Weights of a small transformer language model.
Size: 21 layers, width 256, 4 heads of 64, MLP 1024 quick GELU, vocabulary 4096, 17.6M parameters.
MLP neurons of a small language model. Each row is named by its layer, matrix (up: input weights) and neuron, and shows model dimensions 128-223. Each number is 128 + 32 x the weight over its row's rms, rounded and kept within 0 to 255. Numbers have three digits each.
Before each neuron's rows, "fires in" lists the words (lower case) most often at its 100 highest values on Wikipedia text that the model never trained on.

fires in: "it", "there", "hindu"
L4.up731:201173091125108149077153148106143147092158108078130154123134137132067129167148208097081113084144182136100133085087149103106157144132117140126091106117157141108141089161146123091105174154137231203118138161126157143249155133131154147116123092135099130152169165082100120108166134074187078172

fires in: "night", "type", "summer", "year", "war", "week"
L5.up26:120166122165120113092113126101149139078072162128113100080159105152092147142077128110118139096126119108072124174088111218148149125138141085155107135155120107133112126126114096177111144133125121120152124088103101140102170155117169125127107121108148134120070054162112122105155130141097120134

fires in: "the", "perspective", "during", "by"
L4.up235:151163115084111179143086139094110094116109126116094135133118115196137162136121166134137065117119073133138187138106149157138099139120108090114137154127128149077189117117100156122152094054133053115101153066143123139150172148164164105089149110142081144173155085197103130077093086145069106147

fires in: "school", "age", "education", "schools", "located", "college"
L8.up906:074108112074149088138149088168063090106129122098171125127189154093112140120104118096164128146134151133089162110145119121183179126121103101128127149100135134088138184171090129087142113146125140157056187125107129102132168119129134122110125095125101064171085138182148067127068128111153086124

fires in: "both", "as", "two", "some", "of"
L6.up411:157124123115123185151157131122132149135120054108162060105127147141076125124127118115150123088107184135121145152152114155098165061163108124079170105128125145150161153132163048135075121139088119068125121122156162057118106139116081068119141088192080111114152140074126116092106141115183106169

fires in: "a"
L12.up697:064099096089130134111054170102034105104151148109101125071122205138141124131120152041186208169100152177137120091112117188137114118184118130145152193132109108126109099129055136148151100135142136113178133176104146108110116135075163154111128149089139155144130148142121074133132180114112123100

fires in: "as"
L5.up243:087179138143181136142119162137086087149133099051153145126115163155114138103141164199124126091161029142109112160129155127151130138073135061119103089079141125097162121108113103120053133118139152101124118118136116125104123121106115088124154103077120061151097097107161149084107075081143149143

fires in: "and", "as", "no"
L8.up479:129170172163203125161079111130145144156116091115146159165123183102110144117148173137108077116149135102068163159146132097161109111079135146019146070117140114150146179096123103108125071176159107148179140162137098162193136189114139155184129102188132101104185140112144108117196093154155133119

fires in: "the", "it", "bet"
L5.up724:121108115128105116163134148133064197123053119151110108080152147142176114101093138138158117156118189127143123134108110113154123127131091094168138111109091129156097083121090116131096201154160124195094169141182106101197153203070054129115133131192110126158112174130112165127081112117136113077

fires in: "it", "he"
L12.up60:188154137086106132158125092147061139116121137109119142105135151141098102153151147187145108088158125111155138146170158134113060126065139174158078124162128090162075080109094115121180091072161128146158111107080083153104142110132152160103074133080145151160161182097157081130156112056122104087

fires in: "in", "a"
L14.up944:157173140125107132169093165169129075156165118143198078126096114109197127120149161128181134089122184157159122117083113152142130108179058153119121134128105081147193147144112152125176109161137157170147131106105103131087167152138119120127076138153162134144194114166110091158182166127121168155

fires in: "with", "as", "the", "by", "under"
L8.up402:152161163154170158113108143066094114089178093121080128121127160101164138117144185132062157112059086113127213149118152123172157128106116117105119165147128112072132142036128112129078128117079122115146118137176128179170118109122142113131150132102110117152128172180065188124116108097183176152

fires in: "in", "out", "into", "through"
L8.up188:173150131132126154105163130077143082079166152133147199151131153144127105087104146141118091126100116116122071135106085101199072145184136157140135052144124124137139149082074110128095135098151192130147091117080083121143127113121171103064083105105202064096086072116113140140163175136087210176

fires in: "during", "this", "split"
L6.up466:093093100090149096113077040167132071133112155133163110123149083093139115141118136142141131115141129179119136189120118097164122091110091102132108071139090118170139129119092122206151140144133136229117101083111055129081165106141131067175069157120107232151139131103126107138098163177079135076

fires in: "on", "south", "the", "cast"
L8.up203:104188125154140132149117097112120094159106143105110143170164112080125091157113140145183121141140148082130148152124106092132140082097148122116088120127087166191155095127073110078142121088111179111137211162065118095109119151085078133126133125097151142152135170142066124065166129114190125090

fires in: "this", "2007", "2018", "same"
L5.up417:103130076088148127161131138196068148115180093103183113076146070069128173109118177150156163121145116131163151126146120155108149185130157136165166102131116105080072153181105094172137112101058125155113208158089146132145144142126097119119065143138174164178139094162140132134112087123120089069

fires in: "a", "at", "the", "of"
L5.up686:104130165155107142141177119051086154077193084106102151124124134104152171102132102139116096104101136109162134079110098134090114169123149153156134162141129103115151094087125143119149137114101130099058147156188153133133107119137138195131140168063097156149117174147109087105177122117096121074

fires in: "in", "second"
L14.up965:108148042140139089146109111093188148091135094152161081155030093119157136125121167163114136116109144125119126169107076150126170109151090069130080076146146093178126173118149160114120115126147156055124129117129119159153131111087159113166107146124142157174154154133135150153126152145159175117

fires in: "a", "she", "an", "he", "was", "has"
L17.up512:155171150179140095083127155069111103153125127130102106103180169114123087105147129088094119109095139166141111095067125181102174104132119083138127125071158120161154090160091103099145121093120148127083173118119161093155090134173160154164149087066142086087148143170152170115124127146148163107

fires in: "after", "before", "during", "throughout", "sunday"
L4.up667:152168120099109127181133141112111077156115150134117121051115122165125140064146123168172090062135109196099077128108119127143107108117129114127152141101077163144119130122129117159139121093134116169120175145118111160188130120072180076092093093133109077098102059103176121116074085113150164130

fires in: "school", "born", "schools", "studio", "study", "student"
L8.up624:175137075095139098140194128204093119088152154140145085150079184132112149213126164095106117124127153111098060118113159106158127110111097140063141135160106156128144163103047148140146145066161176153149127118180160124111166124151104126147094158100107131130135131063163102093079161085164118069

fires in: "in", "at", "during", "per", "a", "throughout"
L14.up166:117139119142098150185112121108115033165124139180155103080110139110138051143110125104069117161099173152139166181066111130109108176111165106094077106078079106078190117140164158117093093122125122101085166147118073149097108103077080136178153127150107107154136114120119077158133113096112147190

fires in: "a", "the", "for", "are"
L16.up810:115167149156127153094086091100131106138154113161137119088153108131109080082095087128188083122067075196173150089094130108143085176181144124140140098148086126074131081187138149103105135125162171163075123114104173100137099105132177122129164131138114172104117147087171142151162109165114181121

fires in: "or"
L12.up786:153108130155174127132144124099027063118127153085149107111094099110131110107167164115133154161126122183211090162164134136115120159160149120118128130172165112099125173133077142178131117106179151128178153123105141136095112136200080105120080131063126108136137157094167112094121121070096136069

fires in: "the", "summer", "28"
L14.up2:121086095165146134099083178167138100128132206111168154112124071139084079132208106064107124192114124153122097113098130115137079102099098076207141150091099155157068099152158128157109179135075127128105124119115091086111154097112089124123102182110105106114118107138115156162146122114072119083

fires in: "it", "was", "film"
L12.up936:133198074111141142129121113132116126178122126184173118182155168127100131122125163179191142140178082182087136137147142118177130074140158197206072105165131104151105137126091134126107156108134131183122133132129171124111119135137107175129097159111113222131166086112121088078116149082087154143

fires in: "a", "dvd"
L16.up175:191119103106181165114125106115050111138130128090124120149139118142138127141094127100171134138102111136149134129151111172165079161162107083152104146149160127118085170091112124094110094104111140099204130176086142096068121144095196150148132110145138111106179143119186164164162149175197152155

fires in: "and", "as", "vice", "the", "appointed", "assistant"
L12.up414:139164146184150133145102139126093137140137066104123133113134116071089129137096129141101109152141096144132137186108168111090119103121084123099146122140153152186157146043127158118052076083148140132182185126192090145179064128071083136226188097109178079188154118140145134102157173114105182152

fires in: "a", "microbiologist", "american", "chinese", "figulus", "british"
L17.up467:082134128119102204133127102144060159161162158115134111096146108107195134081145134130171102065158103137111080063120118137091074154171168150114109087140142077149145124157130133099153107117161146130143158112128129120174105113174138059093133128125144068115136079136100171101187187121095105131

fires in: "as", "more", "most", "made", "so"
L14.up762:145163116099148143152077159140132063109093109178139095106072143112085131125112141107100158072152092123104179132127168043154104101114119106156161137073124198143137137156105150127101097157087188170169217105136138133155109097102125141090153153136160169138085109181164141140172133126141179162

fires in: "had", "with", "made", "survived", "participated"
L6.up963:162094152169151148124107172060121111062112126127124187058098105114127117168118111099151118100114166091078143115070130131139119195172185121102160071138144150191078131138108106187051142133158062134108163123115123129168102132152139132174149099148098198113138124089157129156120149191102112154

fires in: "to", "length", "headquarters", "https", "however", "completely"
L6.up25:125093147203080193160129131158073195188107146111144157121088101131199080109137109044122115083107120184116098126141135125138158128119105127115086120162155095088134070119109155127163186086141134066148203109121155129135067110121135166121162109148131134094133102069110104153140135128136155086

fires in: "and", "or"
L5.up302:124168110131153108094080086103114113143140168198176095166208203114178136127134136162106166114161087201115104102143169132148157084155159130111135109154094148143115133123174088156116128101149120125121154136151148105092048108121073126192107174118181125108153126103126180081159143154163101127

fires in: "a"
L14.up328:076153077159178111106105122147086115167180193121130133084101164068085101184121149173127194162110110148126180085129118098137078102176093123134072123166159166162099139097094120131142092152143122189153204167103161188109135077128103176162117144107106172117179092168115149211114146134048129122

fires in: "he", "was", "not", "hatakka", "also", "she"
L17.up553:135078163128107156118113109166157092179190147106077114133134081150153098147137137108151143165165086079071166123129176068116191098094069091127160122100138106150098065121092156125131109123074172124128155127134092136133142115124098118165200106142117138137152086098126166175118121172094103164

fires in: "he", "i", "de", "they", "she", "to"
L14.up448:221178131096130116154079142131135172180150122164165094105110137099152071139151112105091101103105091090128122110161143095158142132150139131100106185100119157110102061112101141135147149110090165154082129184145147178138082122194138126175156164135154154080135153149131143144127130145073072071